python train.py --n_head=3 --norm="rmsnorm" --norm_eps=1e-06 --qk_norm=true --extras=["capped logits"] --optimizer="adamw" --lr_head=0.00839 --doc_mask=true --train_tokens=165100000
MLP neurons of a small language model. Each row is named by its layer, matrix (down: output weights) and neuron, and shows model dimensions 0-191. Each number is 128 + 24 x the weight over its row's rms, rounded and kept within 0 to 255. Numbers have three digits each. A neuron's up and down rows have the sign that makes its largest values positive.
Before each neuron's rows, "fires before" lists the tokens most often just after its 100 highest values on Wikipedia text that the model never trained on.

fires before: "″", "°", "-", "3", "6"
L6.down429:118118130126105177147146155138166141119149105155174119106105166093123168060128085143107144119137165173075135083109110111148138114169133111118121098128135172153181134120127076129124125159126109140104169108098137170152167125093131151111123136143140156169136094168128165124102128129111137110153154095144136114149123119097113143170093108133116157168100138127133104130147156161128153131104132100115129167138144093126138132094092115162156107115157105127117136129103143153136145126156133150130112099105145101122151175117148090116103129127083095136141151137149133164101141110146114163

fires before: " |", "ce", "\n"
L6.down145:138147144157113175109130155109137140162137140107164147114156144118137130140142120106103113125106124095136094122143156131093126125091126121135135178139115097129129093131106129154119151158080139131122150123196161128151145094146092152164154160161138145117108110145081130159146107084124099157140107151127149143150127128128090124123112177133127160126112103094135126137106118156106176190119091120091077138099107146125132131125121103128091125138117123100117153107181137067142112156125082110097149122120137128128113145086111147152069110114126123178123134111165143129116101096164120175

fires before: " |", "."
L4.down735:140129151122159134103182138099147120130103108146094121127145157131094129145092150133146151088145150099159085164092162128133114138081138083073121072118126128168123127175128127127137101123163104130164119144112146111142150160121136112110131119159139150122147142090137113142117126184128149140162125092113132121159109150108181132170098100124106144087119115139123154119141143140119137144136116163152092170116119127145144144154091126120140128168137098161141147098148101092116135155159180092066117162121126140143099128142106129143164124114132121104130069104088122128117120115162125171

fires before: "\n", " U"
L4.down645:102090078125119141153138111140140099147132161164140103138123153130122065090118133128118106133105132131166146160163098111151117108140133094094139104165166148102122157112047126106120096117104142109167170125140113128148124120087116148115152088145152136129110101108105118118135168100145146121155111096152136082134150125153105107105171142114108134145145116113112136134125119132161172153136143113138155191082116153123122086130124129128098107118124156133132179114206150095125133160127148134120100123087128155123148099131108100136124108088121163103105105134076129122129154128116124136

fires before: "\n", ".", "R", "I", "ou"
L6.down411:173112170130118149135115127109153113148144133128128121139082121145114154137140155147128108128136153091121090172118116129165119099153173156134100135150156120116175119115120106145092148112139103117141171124131097184128173090114120122095138162083083080140146129146082120099108129100189120134158117166112109094118115141160115088112124112101122117124091109139103067084152137110124143142106127082110131141120098162134154131135128089137076171122139114092078145148168115104134150105133136115134129135153156127133146108129155160122120133119105097135120152139122066131117120132119166154

fires before: "\n", "C"
L4.down746:135138137107175092079145127102133136151154167162098150111135144140093116158101126133151142123113115137129140147123117168167128136099174092145134153118127146160061152115150173130090135134120096122131066148090115135106129150147116170145115116120156102176177120159114123102108175116121160138130105118128121101130148129119145096132116120074110100099139136093158126138078186093097100121125135122103104111127142129134149142095129176137117153165134112133130159097097110139098119123128106127147076104090121140161130161132086132124097130107114162149142095107084128127118108144136128117

fires before: " |", "ist"
L4.down540:141147114118156157111121114077125173161142083123167146157158084130128110142112093130111109103119156113101117144085137140121152109117139126095133143161129099136165093171090162095162109117103148158170143112124123141108108124090107105153122110145168175138136136167086139108092115094159116125131141145133123146120112132107142151140094133134145083134139117107133106152131135108128147131143105124136160106113122146178147115099099110084125117149072106139141129092131109136166110129117125193148168103164139124106121089112129108197118167125137097109128163124138130149097142163166120105

fires before: "t", "y", "orn", "ts", "th", "al"
L6.down574:117124085089102133118121152099113151142113110085153164152119114097126167158126067147143108131131082182154164102117145149111123142166127159126114113115099146127074139146096111136074165137134131107132132138117118122102110127118128069122134100158152119138091139150136097101139162122127086125135151140123102141132170145123130176091151130150149109124123178117132121140111133118130096143120153142153108130151164156154104110105134087149136159143137139169147147122101189119133082098159117162117121136130131177095125152123149148155090077115131144141184124123105161104114093128116137121

fires before: "at", "ile", "ite", "ose", "o", "is"
L6.down333:107120110109108127165118142148157151159128163162093153109093155098120124087084176100148087118123137119081182140144142139088077141136123135088157132137133114099141167132111118103127169106115094122108103130144081102126115105148086104124115136139145095154141075158102141144140109127135152121125141118106101140124136127114151115116112096146083097131118115131126139139140101105129168150098159125159156141122129128161108084134120158111086102125103132164134176092134089115120179093107177163123124130127167093140129133125129160132118149097100128113143091147115138158180160148129145123

fires before: "}", "″", "′"
L4.down616:128109101155154141161147150099134088127127127131116128125156140134149087112107113121105145083109122140123098152154176132125102152137110107177108120115130126132088160132189144158113117129168125127118134156129117152141118109128135105115161128122142161171101173126139105111100081127139131117141135122194133126171106148166092119142144142149124125127113108116112149168108085130185098094131193129150117133108146114154134130070149121152137066137144123103093110123076118156162158122138150125119130111105122147117157110127154135119109130126148090120117160147094174145138112100196141143

fires before: ".", ")", " |", "}", "°"
L4.down672:136089103138116134153115137111106077121104148140141138128142085136197134145131155122097141103157126134170141130097108104094150154126169131117161148137112163143154145095118183159131109125122087154136127121135107148095140148146117159138178121122082105077131134108126124165145147085138118103142088141139140134133112090126124116115173186127102107127119176129120135129114113139156132084101133142116087124109107138116107151067153132113147108137098153137159168106133156169075131089107105147134130129105133125135109125130075121136136145109122099149118117102079124152106108141094082148

fires before: "==", "\n", " he", "C", "P", "He"
L6.down19:095072148120175146142145144128126103140117131096116143110155144127110073124141129135150110108108153139165133182122144102096108131131160094109165125133119140157129128080129156117138149092112098109129135090147117083106122126117126175111152131117122116090146123140160214173090119154146141143130147077114115196139113159121131122137120146142089136119105112127154108130169106132103187183147142110129129104162159136099094147149122132140141155117129095140141171140079157157132145137145159087151109150134131121089102126102096126125112131123112143137118147112109155120108141122120097106

fires before: " |", "ry", "land", ":", "y", " Cup"
L6.down597:134057109132133082124161114112146096124119122116114115150147110154089114096187169130154110146078146142100165136083148140113112130156150124153109124119173177174118097094144146136108118123137140143141136102152127134144157127111165142117119127186141119157130127123142133130119119166107131110104165089083084114110110126093067104110107133135142126150161137123143121142163084160142108125152153164110131126160136147131098144147133123128134107128138132094125096104148139118103079186124135121143148098155109150116137136130109136121147069151148090137090134071137096131130159115117132135

fires before: " |", ";", ",", ".", "3", "–"
L6.down258:136126152140128145155123162166106136124102124166179093101114129109120122115119152104143152116112149135122131138070122133074143136134146111111108116088106131102236091138125112131179114175155106110154195132108109131107125118118063099133117142138140136129132141178135144105131124127120112117148138126118152112115116120121148162142165139137097117120124182121184105138135113129127130087150160121142125136101148131113106109130140102156129147131129124103154144152156129129170151093150143140101168122129098129121120150080141143177127138120155135134111154140169110083100102118169109160

fires before: " |", "F", "et", "A", "C"
L6.down58:081169125118155130080150132126107119120101116130140107131133150100135157114119135127147094118146106133110078119075114131134113141140126095135135146123106125147123164127145138135145094118156116169105197127094106129121103123141111094139132141141127128083120154142119122101140117152119110134137115122145086130126107123154112123121126098132120139138134098128138111106119116145128101000100123154118136127134155085135154104118130114131165129118135111129097119118035125139089118128158137125082124140098123076143117134087135123152128136123144124096128128114137106103103135127098134140

fires before: "|", "|---|---|---|---"
L6.down114:090119146135142144099151097110135141117176138093096151116099094099134124153095141081143111132160155116156127139107141107114157137128130125131094159126094139113134145123184149136083089188117117114107157161147164129156116128100124110121138116092107127129116099120095165078150142145128121133146099166118121120144123162093117169098119147091104143133127151170175157128111139142179164145145136141108119111155165106097136132125151097146125131109119152117134134079068062140118131170120130132136127092136167126108118082160093094133147124128117144130137136116105096130147133125096083154

fires before: " |", ")", ":", "ing"
L4.down146:083108121127066122173140100128126141122119126122131099142167125153154129127128146157124129088085131140154142112119126119151132150182155153115127107103183165144124131101123173118117127122095167122174120147127113087140097082109163140146136074125113109104105129145146102115115142135129074116104155142139109153133094198126123131083122138092145169103158103140092142128114146123160138101181126176104140129162107133136144094102128140129103133137119116120105115133137089143110146175123163139186119099159131107124146085096113118118101085120116115159141120147144138094106156133116132124

fires before: "\n"
L4.down647:116121126149105132132115120125121122121134087142160093145104108126153122155133129149176122120122157122091096116123157108129149119141131118129098133100139133128105118154096161143125106138128099121127179106086139126114113122122153133131140109127149108139095089118091109129125098088141121107098118131110131120121083132148123140124136139081089114133095157127130135168106086129147169156147166072066136093173179114137094089121129113121128139130138110136147123159172122164159102131133176123134099179105074088090127122136135096125160080144116182088162146103125100116133110094070142131

fires before: "}", ".", " (", ")", "id", "ian"
L6.down273:075144159165112123112118160129104116100128119138105138182136125140101123109139116112108127158104170072122100104151110125121124096115129143108155149085135102111116128142126121130120131136128128092115044155128104109139111112103117116150134151146107090083116122142164122116145154116114114135136088163110159153074161083113127140128123122140119111122161178110138112089106146125136137098138108163174133092148107081168189150154142129147086157135145125135093108137110146149108144133125146174104103110081130130130111165119127112168126165117126108149127132100152147091123098145135179141

fires before: "ig", "b", "id", "g", " 7"
L6.down401:127157125125163148085179108137106086143143145123138126113119119135087127153148188153140105117121123139148126154107140152124148132144111147151160115122116128151132138139149100124140120181135133164158162160154122156085089116133107093120130135145108127133156077086089130117119111133119146121132144113129129147131106103140096131111128125113148117122143115160181059130144094125128096130135131126104136139122173152166159130168076119137159162171075138123141068143101149148105105114107117131112126093148086116089138105167152101099122198094146132166153132130128096124160143148128129107

fires before: "ce", "ces", " the", "b", "ty"
L6.down761:118132100156100116109133124122116125100132125087072141141163134128071113144132144187153126143123097111157123111131132118103136071103118152114170140122122108122132142119149179098146108045120102129158121141099127110119081119122121091148103133140174146112127145167083118106149115149156127140103133118107104135086122107120115101099129109114152082150158109113099100147122110110198153147113123171154114154105132130142100127138146116146097087143143132122159090131175119138132092126154139143117101168163081125098110142123098148129120131100082099143112118117131110097125150121149130093

fires before: " |", "–", ":", "\n"
L4.down580:179142153161171151126144102140091096144141129126139129121078112134161156141141143112093143143087175134123114098141137155127079144127099145141134089150134119156064119134108138118116135097116136114114145140165154148121158151129095149164147162101120143140116120140147117161201115133100123138116147113105137113114122092154129105104098125146083116083127143161113133181125119147076133130151116134151132108145122136155138138164110161130128173120125152112150142142145114188128078141069108138102152114097104113145126147084152105120135125125148124172118191117129093120152152117133129151

fires before: "\n", "ep", " |", "s", "é", "eal"
L6.down110:141087157142118124113096188142091123105121116130162083134116148111118184150168124149162104144107075126128107148142141141141147125118167161142136153113108114130139104115161128133171137136166133104139050142136140169145098181130167114128129137125110153132134146137185118129102106119092116128143124123135160144125111103127159141126118134151120111124137151087128139108100150127101102105136141090148154107125073069146124114146148157117124105128145101137154141137046117085122092147135155111114139136125114153111127127144144129126116107067139122179186105129111144120139136145125102135

fires before: ".", "D", ";"
L4.down384:150161151123126138144119139139152182119181168149149084136125124077153157125130117146129115148138138109155124158115124119101189149078129114124131162090146124124113125141109126127127170167111128086130111131128142143087123126112134123122143101080132146149140111151096148159118148106138142075143133078156135117103114143107137138167123124165127112107096132141067159110096151118116123147153132072094124151148146122106130140153117146152114117137130139116129137122194104095136126177114140105105112099105163152127197117089127136189106150145096133137115101096125090122127152105118137160

fires before: "|", "\n", "|---|---", "|---|---|---|---"
L4.down414:099110095164125127147113119125144154168122154146121135139097101098147201138128121106145091122171085094142128149161134161140107151123137131161097127170116122117128148109151134158133085119145139112128161135154119112167105130120142123123141128099109127118095123124170125124121160126109113127141094120138140114114160129126118103100125125149124127159104163172091199142143054122152110187133154123101122088124112081139129108122163111149106112121087145141135133126106099127124120146115152098132096143111130115135120121173078106125150108144126154109155139119180134166120113078155126057

fires before: " |", " -", ":", ".", "9"
L6.down304:129123165144119155119151121132108136163130139142125092081111182111149167134140126136131182095128132113114108168076101096089087142157122121082137147113144117091151142159173142102134122170144112104134185178175145162111142139136130130107144139135114141134099157171150127094128153153072136118155140118133162142127131140146129151129160094132110083117132163155163111119152140097099150174137134116129156134093124135175113137147126145121165131110134129098126118137179140099121104111166137121105164134094142122106140125138159118144123128180135141154116145099137148141117088105154125182

fires before: "-", "\n"
L6.down607:164139107077164129143089143137120154126141105112205121139133093137143139126126148146105143109111139156137119142120096090147135123142134137134143136119129132110180111119152143136133131157105111125126219117111122157123154097151111116136127098135111127103113096128105118104135118138119109139134120105125154133148131116112109121127108120137151148109142135099117090117081125137104130110118159120158093149136167096116152093160155124172129145100115163148077144119005101131111100102188139126123131115135148126128147081142155140132129160094128146136148102137113088121123104107081126150

fires before: "|", "|---|---|---|---", "|---|---"
L6.down720:125133150131140157140131174146148131119172136121129126148146170116127149143106147099111134120154094083133116081098119152101118189110150068123058103136122125119141145108152110146124127104124164120148187119156152156157131111155140130115160123129110119129155184137131150128149098129123105130130098182113121153093130099125118103146144139111134130142184135165142159166133125142156178140134136153081166108119124136096120127143132151152083128108122140111158131117123130100149134133086130134143097068086168094117142133125122099135146115118107116160106164107115146150127086130172113174

fires before: "|", "′", "|---|---|---|---"
L4.down30:160106137116129159123116089130128121120141112146177132109120121136148163125136124109142129098115125082161151098091103140130135132097132127143083130108107109127139164171179131128119132132110158143124149111100129187144136122152109104106091103098146113114086178132120129131140171123132090126153156162150121116118139127156152150119067124097114181102147157107119124105117083136121158128105132108149137152094140107138172116136150124146140144105141182110146189149158187133175143119114150139076167131076128122073119144102117162138090134106135125116128171134161131133146120142150124145

fires before: "==", " and", " ==", "\n"
L6.down138:122126117154130122112099113125108103079114116113134072142097146101113147109147158145192071127146174169080126117123167125115133117138145119085122160122143116147149128086095122096116108109131122126108066145152142099117125126147181125146120132121134096144119157126148177161091144128129120153135117128113146147113165163123155144161124135137124117211145152124161112138089143116183137125130138098136140117116145129148128110131120135116172111130104104139141113105179127090097141103131094120181085117144094101109135114104100150127130096108116124139194117107141112102127130116118124098

fires before: "6", "0", "8", "9", "3", "7"
L4.down690:117090110130088146073146102131141137156131121105125149099115089076126133120166137084129114112120117146104087131092107143121184130104107098131142139169106087129153128142165153158099105147106099124126209139128118120120129158101116110147140116091168132136094123108133126137138128112100116137167160139122167124130149101158135139142126156086117095111134120070102131107123113128101091144137091084120127121151116124128187140135119129154098133143110123124179151105106111157103124137152154124130140157121157087137165084118111105140105115134089134108113109136111132130086076120106083161

fires before: "\n", "″", " km", "%", ".", " a"
L6.down467:129137135108127132177101114115154137102080093127133148104139145134127133120125100146145111182121115126097145125088136088163148126141183120154088116109106127160138161126137154099136120162130134162131149138139176151098102083096139164119135125103103149126103149118089134129110156147135150159105120119169150136149115063120114114116091162133142181171120143135118112090101120112141138131111131126147144114093130114113174127142095086113133130105164141150128099135122143158104118138150127131119185081113114106145162126131085166102093101151128096116122099135139136146168161090193095132

fires before: "|", "\n"
L4.down59:126111144094099117148129122099110156159131110128132168124110132194155148153083172156112149129120093115135152155086155185113108089186116121118106134106149125089133140090133136148096113122111099120158178124141151089144094125127114151115074133100113157138128099134126139103125114162199119093133127172103136144112128173101105138111119091127124140126168168140120086110143132093138144126150104138139125138124189115119138143103155123161099119105138126083123141158116138136139111126103151133102124175143099103153146099143159104109110108123130137122116118193093143128116109118123116121

fires before: "ation", "al", "ate", "ately", "ip"
L6.down357:117104104180125108121140137136138153103125117124139094140145144129120117095103152139103112102106131079181152129132122143140144155113120112180098109143124108095102132174152172106183095099058120126145103177133106121145081156122172115160106116107129146122130129136137128105115115155147139105164132129141081136147125103110113107057096110138138098118154138140139156145121138118127116131108151154119119113125105099148120141142126140103114096109105104140095149089124092133083137111139108126138110153191115140164093187182102131156133137115102127109106147107131107130128179115146117097

fires before: ".", " |"
L4.down101:129133143084133139167130124110133146101126117145132122153170127139067109155097106139138145142119124142143167129073158156116141157163131077122100132118164118151135150167088109144155160126094125125133135093141155131105143155162114132124146100146184103140139141120085160121113113138125105103135107117142097094129142076094163110135096095117156138119153151109100117103136146126066122153094115146153141176168112127183141132134095085127161123144144147151107141127127125120122122139116087075162121140122162126092136118141156122112103107168150090161130153130103125156158149139115074142

fires before: "|", "\n", "20", "B"
L4.down22:134132132125111165145078122111112150129170138097161157102083150151098166141149143124097117128114110131097160127096153137135128157116148099128103092118152142094151138139125103115098138114099133141124158102144140127134114143135142125140117077130145123154106128114114122111146123091134075156113172166143085155135161121141147155086128086142100122140127166117159141094119117156108183142142096110142093151095118127151154130123175175144072059090133136121121141154103143092142109112096130180139142106120138104138151114105115140124168179099128125166138138127142105113119095167117093151

fires before: "-", "==", "=", "===", "A"
L6.down36:125171138132112134131132088114099101121116155100167147101141099129152181077155147115143151140136166218142080126090143127148142160126140115119105142109108138151130125147170093123165156177129129138098156131112140129131135143144089135118135115157103102105166144136135138109142130139111117125090123145137101127158125132145157108095115147165120154118121166100126125099094140134114114062144136126160122112129168118134178124116137143140153111109121134135145107148018098150101111147159109106146139137156142143121130126146131146113132145102088112114144106093131087095108119113125147130

fires before: " |", ".", ";", "es", " ("
L6.down581:121150110125180086175140105106143111116133140136104114146115153123150104120125153148139119114098126130083105155101119156133101127144136154150152135155126145153131121130115130108106115155135177099159064143119121158096133129132091168148137108131168092096106135117102100143128108094126100151132120119099119131128102100116122103139149108131107126112171126125105133079140133184101096089127141157107133130121127120114132090113100073129112135115107081155117135091065167135097121176110126106101170153119111091150105181173161119098135110104155112177123167119137108140143168127111141111

fires before: "\n"
L6.down447:094126101130160099112129167122141124138133121146106155141130131179139104137088115124107154160110131168134149117105121130093108111091114131121143105126077148098165116096124123135125122118128135159099057147143161177084141132094178119131107127134126135134137103148122159150112151116126127119150128138111125109113180132156180133174133145141092128130128118135137118152126143132141113114126107140120090087149156192046135126138114118134138115154144131157158159150137187094100107145088102121132094099125099137097149118135135079129137108166114131139120148160072142132125120126071114143

fires before: "5", "0", "9", "3", "7", "2"
L6.down192:121164127111150140122171151127144139140156149153128134127115120131109132168155109137127096119121139157093127111091115145099086126144181143117128125100119111118218103130135180142170127142124123105138203122102125127160147121089125109133133138143142142093123098136127130097121131144136107171129137125134160145109101155150150141155157138104122114154088183146173129154133118148107102093126135107120122085137157119128121137168113108163111156127124130140131150133193085160133116133156105096103151146127091129153109151116122130125120131150100164160168163121113071100141083153172122112